config = dict(
    n_head=6,
    head_dim=32,
    norm='layernorm',
    qk_norm=True,
    tie_embeddings=True,
    parallel_block=False,
    optimizer='muon',
    lr=0.0123,
    lr_head=0.00692,
    decay_shape='linear',
    seq_len=256,
)
MLP neurons of a small language model. Each row is named by its layer, matrix (gate and up: input weights; down: output weights) and neuron, and shows model dimensions 0-191. Each number is 128 + 32 x the weight over its row's rms, rounded and kept within 0 to 255. Numbers have three digits each. A neuron's up and down rows have the sign that makes its largest values positive.
After each neuron's rows, "fires after" lists the tokens most often just before its 100 highest values on Wikipedia text that the model never trained on.

L10.gate462:145192148156121103187148135120116114117096144107100135114103122100150126154079115133119165104116155096127111173104081114103106170109122150151137066151191072107170142159079113123117115152138149157192116157108111100131106086107093195128144112082124111149116061099131174136165081128129139106138183124158138076150116149073082102135166160162159120185150158124142127146127056038147110150078049132207136100121149166145217090147077129193121128141163078135139092151110148158107108117141108122093143123162149083202176167126098093118093106165068099086118151163137097122109132091097160138
L10.up462:133149163185116098118149123130125104074127134120155119126057141102140121187166156136062144199104118055113109146126149155172105141140171148120118160111168113143207123138161113161147153185115078099099129122131102165143128197102156085159097120146182117102112149122190087116076152132089069160110152125161149114107105108074062081083125128140140116130087110106122152130168090109071094149132157141119159133150099158105158156167133146143101165129099150133191151169158156079098139130092153080117141180149062101139092109158148094093163126094118046102145085158084083223157089140146133153
L10.down462:200110137103115125124115167067118134121128170092117144101152096119107038119141104095102118136119105155093079120078163150160173123101213142110136121124151155196056128134132144143150126090223091091151097182099110082169110144114096062162091076111161162146181149154117131078096127110094078127145084135153165128178124124103120041125170146132172148128113136090110118175203133115152099085163106183128115182118097117092114133130040159122137147113131104127152158109186132115114140092135182113101181153099140105149161129150209121099130171136122123149163123116132101127154136122132175123
fires after: "1", "6", "0", "3", " en", "7"

L4.gate486:098140122151151059120152091160132117086092128202129129124122104117117129053135129103111117096214121117160166147128147188084130140091077075137050111086134075116094161175154208149053107155120128145112160125110136168160126100063133161137101116144183145080104088113090148107108041148121091148181176191174056106159142158146197115103103119101186127120134150127156144156091137147154099060131107144100121125134110120149091120123149137159146140142118126181149128081123120094117117098129134118144151150113100116133108170174109123192142112142155105143138089088167121150149218150080122119
L4.up486:172140103094116103148124100128145129053129116133115152150139137126107141161162107141065180116096120142169100170085157101109194157151140115110116102139124135076111172126076174208150068143115130091133134154115115208130114114086161179137128142180125089102099141121081185127151124116072151082147133153111200100137156122141156158087132168062121125139135090085162114181213126079077203103113135090072132133126124083164112129084137108100112109138143166165188157125141074166092116184078162125088070095150151117152171113149111177083090132091142088148111145112170134122108138167100115104
L4.down486:069121152099146127119134060117094125116118151080164113134152105112114131143144169109174192151149118086078113139097130158041123153119102138202144104134130103150183141150104117106095074232160096156182143106109129131132089096160098175135138131200133139111108102104101121105137076102148064155155140190161133095107129127168125091117182172125148150083155144136126115115092165135151087161127081121135113084178143140092109066064105152098123155150148188178072177085098106154156111095096082100171130197140127127117086200143115179155108152124086124104167149138129139126108086142114147166
fires after: "-", " —", "0", "2", "6"

L3.gate287:151111084161116114194109124126121160108132157078164103086160128095116128120198112103113165120125122177130109090100127142195104153111138167138102104058180108174113153142169122119115161097123114154108121146125144143105100145118182131118138067175159085175156197121160150179147106127169098071172124176142155153094119163160141098132131132165110098179108135135111092109138166124169108106115189182098208122125159112088191165094116161167073126144113130084070078139150105140179087151172133099070125091160128143074101109124158199149095103055107105127146110103064152124058164138139107132
L3.up287:143132113149081137075104089094143102081171108142113118105153128171143048124150144069112119123170172173148088117161082104120125132091094126096143159138169085131102126133139134111174154110148101175155090127122118177124185139121169150180123167155068139110191147116110121117121095104197139104149136145120068078103090146170116100112116117070094109112132105181128167169148106155052133066090148113095139123186116135103154157096129061103178090085105155093157154112139095191169132181119093165176130150096126128128135146141137142106184093135130182088147161144208176161176142138196168144
L3.down287:114090171120113146089158137142158129121119121154170162152162186100137195138128080117149134243177143158128096152139123133032122109144113056197094145148079120110159151142060134128110134136095187147097153117104098092073149144140075139117109126088123132080127162092035101117125150143123168138090107128161157167117151080110133177118158143135182126138099134067125125161113151158100132209118110131226143115159129174115143143109136157087113134122074069161142109125119148126137132110136127098156103146106120084106149161098130165122104075109127104141131148134074063117152086205120141141
fires after: " (", " \"", "\n", "D", " "

L4.gate482:130103100095157158149135076111147143145073163130145142101168076112142115081162114068143115130085096143126113117116121181064146105094094113139105121129125153118116172131153118111098112118101163133123123111102155149128099153146139133151107127124147158104122143127174200137143125116146140124122128159177131125099094101127112146124107131091135121065075042124097062129102229139165099128117068169162213105149160119111220133057185134148101130070128139062137062094165168138095112122137195151148120089145154210090126168043135125156156085096157113153144177141123105107100136095097138090
L4.up482:115136131187133083101106129151121117056122165140094158115171165153139129173224121121093153111107137171145097150127119145120076093176102126116133120127089161102045121113120115110118097063123141159101135099135127139159066133119077145112115129177094162086098099099186135139122118114166117097109122106109145107137120126167149087206197124125061146052139114111090100174086148117109119088144127205149184183148150107133171122114174116123117116152113074079082132114148174156100133199169142165192122151120139125133142138108085150175132139102066149191185166128150159121138082164083134096
L4.down482:123140114141083145136138175127096101114149110140056148124090130123122153148128098091129157130121107141124097134186159109130130133120144159153112136110161104168172136105143177183080159139120123137208144117126149129121146101135114112088115069097188132132203165122089155114172148094126154178098146188073084153211136095112122150066106106073122131119102122148125162126113148090115180132110141138184140123105099156190070199122106102120052066145138092169113118141122136147164194140124161116182123114078124131060157125085129173053170120103086120141156088182095109060071114073107149131
fires after: " (", " \"", ","

L6.gate161:123095128119131092119112119174096180124212112074100143147143111130137096178136091052115065029144139132159188149105076118119121122085163171073140120164106160096128119075150141131147101137131197099140133107106108183157108129123080131145151167138151137142127117189101128101116169157166122098132137145111091120133149096155097080097113144113135107129111103174072157104216163181109135109132110151128127094137112118113215150130183085141137109112183181136142132089150154120182085199099101126108112112182167102105106106138055129120150130093114153141103139162097082128152073142169135199
L6.up161:134144119156123143143121102170051135150137107115089107116100113144126094124103121125151146100098135169136124113188142130139104160156113168165097102109117172104134133136091162201110052096119125090113143155131200134177105086147185130095102068138154115077179143154099171125112123136077112106141106095153114111117158143177124093065113162180157136154141116137029107099084163100183149151115197121090174109074122107083156136102126110148127179095165146142108173119130159139105117113157138118162144152163149163126138059209047144094142168168110108128082127170136171081189119103157197107
L6.down161:108129170130112072133085117149101143145137203134134172118149139080124115099100124133107152125139127143139077116158096177138142112152092126095128166108158128072174153111120108144095121158098121185131152117117112099170077161136085109138166087084148138159105118066140124119157184066134134120141121100131153133140139101155092146115117113119022097186143104126128102178152205082102099123089128067097120170104140137138103090139099154162128116209095072083207157155170091100141123109126136165187162156112098101103133100137150071129138136132125179157200101155143102149083139139191044195
fires after: ",", " and", " to"

L3.gate126:109107134143096145140135074188122081159201144096126135119105160100158193149180073098097146129096104179124161108068138129104107080145140159123117097170110118140078167119183113175117160178193085093130113131193131146151107088122135138173127106162115072120171150125149111142192137103135121086197136130145137139074154158137187075138147114103115177083107139143087122165127107136097122098170105150177127157133157167159099116114169155134105149114153079117056066113119116128175111122175087172091114197171110108128122100140130130084105080078179147105200138117099088155149120199128140151
L3.up126:121110111130145177138154138124152101141176106142100196143094160157124066165193121153133141136117121181137142061139130140120113141065127147113127089139161128149061116125118153146152179164157103169122110092171143123188132101165152143104081096090086110092148111060146148161129116089202083161163114101123155150062142144117138181147152106124112123115129122180084098172087111152111106135098106133123118100108169139076143180103154150113110078066096150060114093116089132129164144125122129137149100134193104177130134150195100121027172111124115139123230108172102106073140124118078176145
L3.down126:123131155140107160095078105090156144084061089197158167127142123129114153089158147155126110168180090145115128158197122122056129135143167101157136123129074103160180111189107180063156086103120145153200101133150104101113146157146116144148141110146127096092097210108080087092146178091087139126138140119103160114176103112131131102110121105178100097125181109033173147126113136128133136134117045195159146154098132082157151134150109094085128180122138090175121109031167173138138129132105154140145096107145164127107111103085140130125120087182118131124100103137172105137139060143172124131
fires after: " (", "\n", "–", ".\n\n", " \"", "==\n"

L4.gate311:141108123147133096164195136153084114141166094131121136144116124114125126118125117137081120179099086093137101132142099096150114123172187093113140138106178073136125060147142119157108153146090143075130129192079169145152153184124097109099161049132075167173158079127161092100072140172057115063175116125108126105113110133111097093176174181192148140183093146158107129149111152110104104085078165120232129090112142128162138099120099095119135133143128130123146115160122123104082118133147099131084158115118086206132140191126098123095104109182075128151098125135085140199165115182081148139
L4.up311:101147185102115183176147179095239123105134121112164164127154090155052119114095179076139063153073156184128070159088101133054088146131107128133111164142116113071069088095141133107113189158113136096144153128105120151128196141111169101134121169126131143145078092117145090137098146146144091163143115114113123167110148118138122133127107097143133095137128165126117136102133159155059104190065205128107208130162168102159119197161106119140122141151100116155148099145178143140138140109105084099120124118123043101135123152125086123156083132172101120118124097136119120124086164132124131206
L4.down311:108170214110146136139106073132083121161128101101099182185158108080132149099136167131129174173140106088141157124094113079167092154164101115148128111112127127151152117107085102129094143073109133140154130157155097139102125154102121134139125130146165147129120112187122115117105123104170087140165115116145141147132165095116177154149070177124236178072110125137137117114095097115043169171085144112222146149099135196132187120165129071123131140076160102116083140139129164145147173178174146106107141125087102070099103127072151159097111086178118089150087102117145073154087116118110073085
fires after: ":", "/", "tt", "w", "ps", "p"

L5.gate31:114131124103098105128153073138108104124093104110062184207145109133162166098074137131168146193064114171161085056102112117109148082138151144101142130072130180081172119130150138065091129117121145077162133131115132125149149168099105132141106075168113134123121108076095114138116156094139115108090151061086157092096132108141103103152133147196159150143109077140138096109107132134090156127104133203158162093124162074125119103191112110085150143076162162072097108106192126175130113155135108153196163131135144075099104190156125083130126134127150145154117074151221160143144140112143166164
L5.up31:141132173176144103084100103182120139156146148177176082143105095137064148157125078122151155168096082154128090212130124138182066134154102151139105048106161153081153120086195092134161136133131148142147166135090098162138158164136144142175107169145148145161130115185123061123113136123073126144076127149226101162156179092081124161106094173163110131110143169156098134152128188056059104141099090093190109146121173151148101072155036136124146138127148145091100152140121103120132082160121119120136115106141107191117143085122117164152132133119125146148096120121125112137095113138086148131
L5.down31:099137123123123200063127148092150126171111110137096077159088116178127132175158136093108151066046102171082103152114151120100147122119117099127116132172137127195088118203141108106140090165148147112109073079148133075160125172119139174117148083151144167139173090098126121125098111121144078121098150081100121104138129165121155088142136136116193173162153193080130118080137164145106107137154129123153123134125101090216119168128099142153102147142134130118110086077100170122090087207149183104097076082135091079111144137151109154133114160116173131179171122120072178085191136176165150123
fires after: ":", ".\n\n", ")\n", "/", "ST", " Website"

L5.gate39:132168124104161143088163128171074185122124083080150119136151096147083088170144085076101086151126104152129106134080093119114142156106095111138122102143106148162138068164154129132145083156122160135134112196070113167167147158109120128098096099159203027134166168108135095180086108099132146111183150137119148109138113120126205191126110120149124168113167141124084108099072103174115196125162138165138115115134035106170119132184134137110142149142103169087141132133097102138109131116110135134105041062130165148122165114127131128090174094122181133139097115091108144157089133129073179190
L5.up39:157145098111136105107110097140187118113169158167099109151121133124120144170159118129134060133077102188111075122132112133172123127096140139091212083210188135095093101107161146116130052120179083178141106132118095147171087113101135148116097185113137087146171145086148141151087089149162101101155136199133196115128146129116155143123168104121108142135122147148123092108172151126187166095157059158126151122124150172124100052100170096137185083156105119123112128079096122138163167147108077156156075159147080114165111074154073134098140128104123181129099166137145146184104094170167097090
L5.down39:193102118113157134168115060167118130087107108101086136080111112101121113090119140055092125156165165130138085129113128147148112153140160131151091088095123102211077131125166095162103182119108115133122165186179143125045105098141111136204145186100153147136134141147167138204083130094094115166122142090151127151100146138132132167089122103146101145136136128173126102117100179118162139135112152178116086082125089100143149095158122171124158056177133114128161101168164100169122115080138205118097118094100157117107073157140091126136135203171167086101137095117107143141126187077168077071
fires after: " (", " mm", " m", " ft", " in"

L4.gate121:093162130154110165070129154073183158181086134132174150169152125128097070157133166112121116103109160139100170178107118098100119085154180099101121123175117114089138141125119120103106157141168115132096087117112208136159137146131138035159154081094052112113068123127113154136131105156074100130118124138109165126138175061108145127117115112164123129077118110152147161181147086164090085117088141168106166096124058105109212166111063108163081156164178116101164132089154180125137078109146160150133117157147131139132168203082107121151137143133069133169134125097135099144155152188121086093
L4.up121:079100114109125160098125088076170132073135086054156115118120161123157064179139161148134079073155143082108109103180133113120112084147151112151116119142147138144137146106153115103112105132142146095108093129125188152151147107172150114197181173171033171160139142099117087062094078117074153133111164127123173069172125182093109114142162165218145119107122075149111108115160122121189143153130098116119099172102085105103090082130125147150094135152141162108148150162116072126094165157108142096148119182157170123108110160072112142148120134118139136106204153096128095173144185182119125079
L4.down121:120117132142104147086109154082109094171088156142124152141145123168124138108092091141139185108114106181140155121107081173102119105131094111119186169228187118099087142112090162120189131133094094059193095092123151120144098191112069125154133114082100136118072100136092160149135096036066094105180144088112085178169104153133174147136149139095143081128137122118178175134149153156188097092173167111198160081079149141120134149135134155136132092190116117105118133101143147170133176128165131098140147131128094134116149152182133161132158141127078145092088123150099088141140117180154072156
fires after: " the", " The", "The"

L4.gate296:142110053133120115095106114117159172119067117141137067169106112136136150132090123120200025109160106109096101114182105142105129134162079207131124118106130139109127127145107140165096136143105094135120122101207171139173183083140116150097066140086098107138170174109142170118096105148103105122125081113168088118130162142125128156168156131130163177123137133160106127059190091085182111165072135181141158074155164098143143154171100143123168071101133097095139172132198115160190154105142172144171082121114110094137061132119120115164169121130091136148089148058163148127108119141133136158
L4.up296:061123194122121116128052129098132077148130136191084167136133096153160118066133076183163103081141133070119149130144128170158116152116129111143143123127155121120092116094146165130159159131145126115102143136176082086195183170130102120143152127166131143071078148155170073158094126155144118134169113160097100168072151127163093121190101068077133128121160111095186192131152120101067171041184127128152129171126161106138140130115136142179119169143176134102183091153178120120156125161146145131120138134145111101080147128140099100166129097160081124095165069074104066106125096138179113115
L4.down296:173125098114116102169166113090082115160108155122165099101162167132110160149119194093093126168104039201100149108142160123150132148123140165100175154071136116119127118129136152101142119166161084115159124115176145152127143064154084090122052121080162124158162118131071115082156145146108119119122104082155131115168115122103138121148100192140190186142080116142111051100138164171109166160144137110099141133073158149076084085075095133094182139123123109150091155145073153105138128151120083186123125153161116158184134165067172138091155082085107129111153175172161111068143135146166128085
fires after: ",", ";"

L10.gate154:092103165118113135154152107101186137147114127186170187129170143102168092101110137150112126071134120125120085187151172188081129163123097152129140139167124067112178180125144112132091117143080135184132130150087130167182142142141201188098127096153153148132136173139130104180087097162123091113152065150207094152117126117091151117141125097114114164169100099155127102094091093144136111088127108149149157147080089135102152238140170120129059106140118103124173180104166101175120115100151137144134167158142100149156016100100120122092094105102098109073127131092089174131159132133129110121
L10.up154:180121146165112132148137137153172087147117135157108085129158150147122101144118096167127165169177056097108107171197102136109127171131137157186157127151141118140140135126119145146098121159081156176116180141121074100194145144167194116096099163119153135081141097144119104178133100157077083135159093114118080067145128140135181133134032137153108125186127115132120116176104127066096117077154154160135113139126109155130143160122141081150082151190120115153131148210118111096128126131101152154125097214122123110110077131149131166170128086155134168215110105128052160124119091087163052139
L10.down154:133092096130104144153134112118092074123178113152073084130181180144119091085080136143098148142138078130143102134156092140196140154067117163101128101103098126095114146127134067163109141140129134144137119107113144111113105153174140087129119144132137148146159210132075173175054106141154080118122182140140112137182072169150138138166150151124127172110145073152186102174094175167164117170098141086126167084139135100075087138154141190153169088178173150109146095113117119095187116150155144069168134113103077122134120109200110148073097090095103150064044142146121108109138099173155148117
fires after: " |", "|", ".", ",", ":"

L5.gate82:155069099131120105158138155051071112128133092128082163144169127134130172071111086113116166099112193152138128171107136102142124146191115176145139153138115100118164125096136149096167137160113104206158149093117129124178161099156142159144110146146131183150167181077190177101130118116118170133120116120153125101149124096112161077090142084111174134155174168139063164089110108093126050089155101170122123121140176146172180168133109119128115154146146103128047141119137186087103079094071098129048114085114147103137051145122167136131140149112098151120119067137102189102168141107151170123
L5.up82:095092142157110194114165134144112082092078137112101083182133120163128076140106109121109160152122122158137163119167138153114147142106090144074129123180167127161127163174136167053078119141136088092120195144086093101092119151140161109071143117068140085118133103117143109096156159168172144115138043068092108113073099123058121119086114101122162117137135084150148192079118101123154163156176152075125164151133131178173128175103109129095115149103109122153077155190173159135155169138170145133108132170182155136179076121167162098141101096090096146120121140166125082105184093141100173179
L5.down82:110137169113135131191084133078155148081162084173175122079131146133134160084157135134085054163066117149157094158110055077103039110132131137134115142097134123133143177101165132142151111099109143142078082163112155144113102113143127174130130161130142119109127152135095137095195091133090078131116198128172189191136140068178145091082139109115117113143138140101111174171077151111127062134182132084111150148108114136161186117153112104155119089198149158095131122057125108069155102125185149089136163164142133151122041156132111134138184165149087124083156110134125115157150140141147146150
fires after: ")", "1", "9", "7", "3"

L5.gate448:079193117099154076174118155103136149192095164125196081115105081098135140114159104143157146136114168120119143145132160098133109067127147137125124112149132155113117149142048114127118124142173135136110153128112181136132121148120133061103111109185155151090125212148119135134119085103126130117195170117153130147110144100142124102162212053103097098077044116139143075085132091134104139137129085140127161156064124152113200089124141074136185161129131193161113087093200112118124059137149142157140155127220103115077116079155137141179085105108176126130132123116093089138136139148136119133
L5.up448:118097191191078151148118145094123141118158201161133083099132150139109193164157140095091136169135151129121153190167150111091165158117130096132129137162112132124135173134083093135167135099145140187112086089104135094169161149124103133154123149124142140069151169094129065226156084077116117110171170152175136115122086108104153148147144097094061111070126145108149100151147145101122099097115115125174181170123151085119172137111094068160130181054134145141123127113092128188145064130129172100125146086128176079163097144082139126192087104139145154101123104099122095122131088117122188056
L5.down448:101088147152125163102113146131178145140199122167145176180093115137129116166186103138124147146145088158123138146121078109080091114146121203096126121113078144161154211216192174115148116143088179117125101096153085123111090105126143113089149113150215062137117164095149147062117117080135092140070129130120085167111096094118125100120087165096092150130150134126146160101113131134150114188097132163174061112072115168183110215122155136145102148111085115129160144112105095100124118098109134133102081097095133074122093141129133176061096163141129092167140177082132145124160112130138095141
fires after: " (", "C", " \"", "==", "P", "B"

L5.gate44:152118152171112059096128101139137101137092110167116117151119105126159135097124080148161177150118102077148141130063097083119080152172112115096074067098178133101119140060110129155145146137151173113079153165155190118157101074108101089099130067155115176184119138156172126131127107110141096155191117119174155124095185104179107063159170098120143146142120126161114134136118151086153172135167137185137164201137152117096169112124170112135115150134123038128113050152165150151092107074170092087116116142170108110102100079100121135129126059089159170182127157132132134163111162133143132186
L5.up44:130117150121093158121137150120117108124114157122150202111089085130144134160107120079162144174130128162151119144146123126168090200126111139128162063104127110138159130135115122136162192109111097129064131144123137136182157121132137136111096128085137150117086174122126192121140117032152086126143126100110116058135116100092083088147191134104101109150148132181161102171096136167137162099190074205117102167096131134048078089123160142115149134127113098149070144065116154090151125153169177155174093127102159074141073093087136060140131118186144115140193074101118148082124080114149187105
L5.down44:127082102117168113080127155141137112180153135119136090083104215135079121134109095102144118194158111121099159128132103105114089118141161105105096117150136133131147170207145108106152112138100147131114146147082149127043144152153109129116133111097089122108143177093093133134113163136070194150126074143136131184082120149191206157090072144137033165137101144054141139132151194113106071151087137178092166104143130141163167128160110149072150102127120154126138105094140157102124126128073075115112180151124138128142135091138174219150061152125167135116103098154110121182140101127153113178
fires after: " (", " un", " co", "ia", " non", " \""

L6.gate352:102114126091157136163156166133169109134088181084152131110164151075124154140109174159172163131112139135156197126109150140158145151164084209060140069139164081115148143159119114058184069100096147085150103116114109147116135119148111131067127155097136133106172100144128078089097107147090157145091171129144112127090129147103146106122173098123128139097137102166140078159122076125185153135061180163160157127096081182164137111142130106059097163067173133058124133079148186120131078142162150104072110120181149132166182086147142120112089161170112119131080124099102159091062135123136133125
L6.up352:098068090088131102124145082173111081141132170139131120089064102172137192136096137127077147135120098126139165115157173152120097151122134086060086170122118135164200115073103083152109138109192154143116118113175093157116131128167145131145111117147100146106160159158186120152098043139166101099139145172088088165065130095172107213135102155126143154111095071094167145107146053089109104165157029115109120095088189135104145130176112114090094124150164126101097138149131137160148107115149091098106188141140121158160171141116111161123149176136117091155133135118099209132131149156130119134
L6.down352:124114128075147146175117163127118152123115110164181108088118088111140089108118135082161091100198145129051114133129144181114130149084136214088108096107108058180142094146127188182110096127159149116156126167144146157209082118114101174113116126160167150120126129134142104096064166085126073179154107132066143136130152142163081140055124105157131157207067107162161164151150113113139132131144170115123129125117170059129150134071122091182160112154089149143136109117160123125134113082087106090106141164189141143136154111097115112090167095132092166100160170141148108130107044114106087159
fires after: "3", "4", "2", " down", "1", " p"

L3.gate495:118083080126130108127103106126191170162165063101147132134151122175115120147153201107133147138115173106088197160117154141106128090099074148126122144131090184118188136072095113106145089095121100139127083110108142107154104123117117112181100090159132106110129158107131118107137122144001091195091155163154133128142191137146138155119145140134099199129111120215149116149161156159161158144100160159143114154132097141077172149097094166188095120120144159092114146123154145147132087156145122175112053052130135131135189162068102120118145126104082111141118067120090128104154180146094077118
L3.up495:101060108169120110140126105129143105178102120158186175120141130190137069128146116123118144146169157077152136176175119125140061149125116076143151096172164119106165136068115111125160156151169134167171126151071101123091096123128084113161192194062058150126108083112117138131101161142125136125127128087133158085105111092115127124095154119150138079137161140109107128109088109195072113077096088180152144111142133173148147117144152172189140109099198112102159121225114139107193174072132111126078147103114142085082134171128084156120081126174096140138134125120104107153122149138075109192
L3.down495:095152180127150131111119170066189104124132060123151159160192135156147151073126126115158125066113136157114120153087091110157122137101084137060167143140122125115169071130114128141167120097113094169128107134168111115128181108145157149155096059101162123131098122097089114053098086108107080108121119115126164204209167115139115144106132192124168119145183112167143196144151133139190155137062187141110118125082104108110180103050165058132118133161100150162140091154144159153150125113122124180069087154160122162110155074113094156124113156116084162147122132123133083085145094157134107152
fires after: " the", " a", " The", "The"

L3.gate317:105128111166142133116177118158173095104135170145105103126156105121121152140126178100148184161133112076138094067131122092078159117150137155164116153116102096066113071141104134104122099141089147114187087134132120191167171152098143108110098105132105109116130133125085085138125148138150084188088177181146109109134088097144157146149157152118133106121069135161119138150121148146063113138114130166165170151192130078152172131130069128109151142057096121035161162140131050119134048176222096131127135108120112130152131134165102103140171112113092132158191115191143057092100059119106117120
L3.up317:127099107113095144131146104117182029145144192098113154163140124164099154186087114132181177146146100096159107109112121122136117103140103112127097106122110151123090111105105113098186187109122104103129139135152114147159188079089138110130143133087085046120092137094092084180087144194097100150170152195144134171162114140137152120165110124088137137059087178156155147134164137128099127119096134131158174129152078043208187151139121108122094171115105097111135157128103115187158135112137161079126136164085127112086120143159113122087143135130082122069170128193149130089120122143097048173
L3.down317:063146172132120095122166124110190144088169117137122121129147184066137162114098135151144159168084148163163108120091105150120132119092103120086145098153158092118128113112091186103118130210113127061112138117126030094131050133175138194076124164177083108163172159140133071112146114134143112136153167115174086095093114119122118171140117154170186108146105151122197174105122108091152152161116164129117140082086168105131133104104129151096133149118176152116073112111103138074141072130125109123123083184146115057143155155137055182149107122145165092158125158130170105071168134176143150132
fires after: "-", "/", ":", " S", " |"

L6.gate477:188134142152181116148175106103089142115160099149145089188065112149088154095083106100091119184142040193143103102149136171108148189155169089140129134141128093036126111118129141162159145089138157142103164149085120071096133174094163151115143120094148072175089157101135092188176126114052083167139152123157079107135121111099105136103116118097216165118112144111208174111136132114123154153081148129166141151126131092137133123103092135162120133078143123116139114124158127086117095141097193092128120131090133132134171118096096138136113138085100108163148170101122101145061158211123135158
L6.up477:127144094099085148107104198119086087097160074101116157144188089076098143106140140151167169086121182101149159139064150122133098109084162125082122140143150110093141136185113138096151176126141080138117086154112090109120133092061152105100150121180092159169135117143163136102141144152134124150119109068154115148092126132117109181194176078136118141143131094147167096138118105090091200112110135109186129138139121060160134153132104122101144194044140087090053150122174158133119181103113159166085143158101078121158155154114139152073195136083094073162075114146150098152132142163114169140
L6.down477:162098159059105130131139142125161147128146177095143197147126106101101145127101179149151088128101167154139124127089087179136123157113066166140146133173151127153131137161160151133144154085099074160148115104082174146112111089134085122123164127104107174083103150118123119125151134100100171140144109101102118137068110081165152117133136110045103122072137093121157164136074095160106151161109174184107139216062160124145110126167148110169198078168077118073124121146136116121146182168119157152121124127119100122167141121070118085166118138181125116103174080200055068132108106123079180076
fires after: ":", "-", "/", "\n", " ", "0"

L3.gate464:116079142149119091152137145170169030132122143177100145213130046129096114083096114078151165143097108153127165067152125131094182128118135176104124118147148110080073092147115125172132121113100153092111218155113077185131143153127147075130139122103063152110104080145146122088117081115108089146188097134132141142093162136089156137159170113136138126192111116108156141049091173192094134105132119106222100162210071141142162139129123110147079143124131137154069133151136138133117177128112128146155119150117067158096090153126141108137103155144113138162150159137131099159102144131146158088
L3.up464:172143116131117100130138134144168069114168203159119126160122067105090118162098173145111162192110089157122109183162089160100118122126122135112072132131154179109090151096083147110142173162109107155151170113074152137160152139077115124087098070163078143139160076136092083134099170107095120171164134108175120116081130129140167121173177106125154144144069165129108134146100203120077087118075187077168154140119132106180084151139101131109071172131148136103167153113143141125116106135140107108052139198100096162094170134111109063075158150185170092141116111095125136123091164098074144126
L3.down464:107124151089106126121134108084138150195153154093139130196136108109139081077166131159147141156127125122138106092107127136133113092144118120146153127103155102086135110096131080081114114156073136108148064135109135141179128178135074150123103097200121115194170155140107095091107146076141087117146179175133105135139164100074175144128128142136215134144151155139122155139130096039159121154103148109130095137166151121237139123148100114069083120119111122198117133066183130158097108067116104107121188165131113087107123121136148172074103060192088147090184123109159149079151126138177125147
fires after: ":", "/", "-", " w", "w"

L8.gate281:117124068145142103186181093152116178129187115185134133166119127100161130114121132051151080101166173135086128130125139189118126153113117176122092084093098149131078195101112115177100153130190139173109087090092188173148059112118099119140090138101160155080106125168098105158079145095145166131078175135184122143162123092123136106209151165189130106127180143183139135128109179122148100095121111170107120116149143110144097138156092073109138154151181139094141120102132149112108140135172174077172155145190112158157185126145122062137168131127078135120125122082096173145166127140103090161
L8.up281:121172141142170131152137100125130132081069133136141177167124183063076101160100099197136121124140108095084134136057107126129118134108142181176181122100101113089104155126076132192097088139091117190089134078120139143162152151115062138157132162115122115050158124161070150121075152094104127130141052173150117142135150086136132113116131146093111119084110142096153124119129110171206154150114091189113165173174115137101150128170150062141116159097170146131133146099074134174113145112112127097102103118122077151113083142150100137096075095115046164167123159190174103114113170116075138134
L8.down281:154136167136140082110080076163129128139173132109123122104128127155153163153180091128136124152207133100155154163121080142164128147096150158094124087156102115166085115077174159104073106097127112128159151125224112141115154109180123139117134174057125140101066075077148100105153141097064122104170111136175177169137104176130098111099205142152112068141126111088191099041064104105111141187130162119096161096092104105144102134132159138185141181113115124125098112129157163125109131159155082142115171139114140135105061101141159139143181146101137100144130159092153096087122078074110165144
fires after: "-", ",", " and", "2"

L3.gate74:107079082142199127146123198148165139154121097155143135142086135181159176152116122174157118127124164137098132144174081131124146154110162095161148164115120127150091145101167120101112074159129061103128140189189141078139134066130125134115037160131126161122131180138104193118119111152114111118118102125113126117132204152145138126112190124103162170097103169077149119194162056022117137124124083160065145079108103130159176103125096113164122138092116139151086159150050109151112135110121137174105114159159135089127163123121193130141089132117067117128092150139129125124076144091125106067
L3.up74:144065136115196130124155105121107154114164121182123092135146129121125122110104120132080094088150118115057149109143142160161169121154088124143167094165081132131117119123086146139092141118047139122109153140156069102124099075143111147154145162143137110111131129116159124064126119190163119103105136132103136208110144174105141129110169116203124097099175127180094110131220103030126101147145111122107201123100069131165154154114127075142090120182095164124115141137093139110199108125146079135137058183157133139131129136147173084173163113121050174092102129184092138141095085151164144103
L3.down74:114156155161155082125066145164175100112132176095143108084143112131135121171090144122186166127118101098091156102140091074134133168125143111076154140116110167160141111073110123126118102120189087117171190168156092097077119140093107174102082172166161133138148194089142142154106124121089081107124081230117112115125147139165081161167165140083127166161111180138105054130110106059135123062156157191092170138117127152112128120066077160073139127085158139157138110136127125142103116111154141180067156130169101115109143109181135114133118151148101152134073198119142133128115127151148091065
fires after: " ", ",", " June"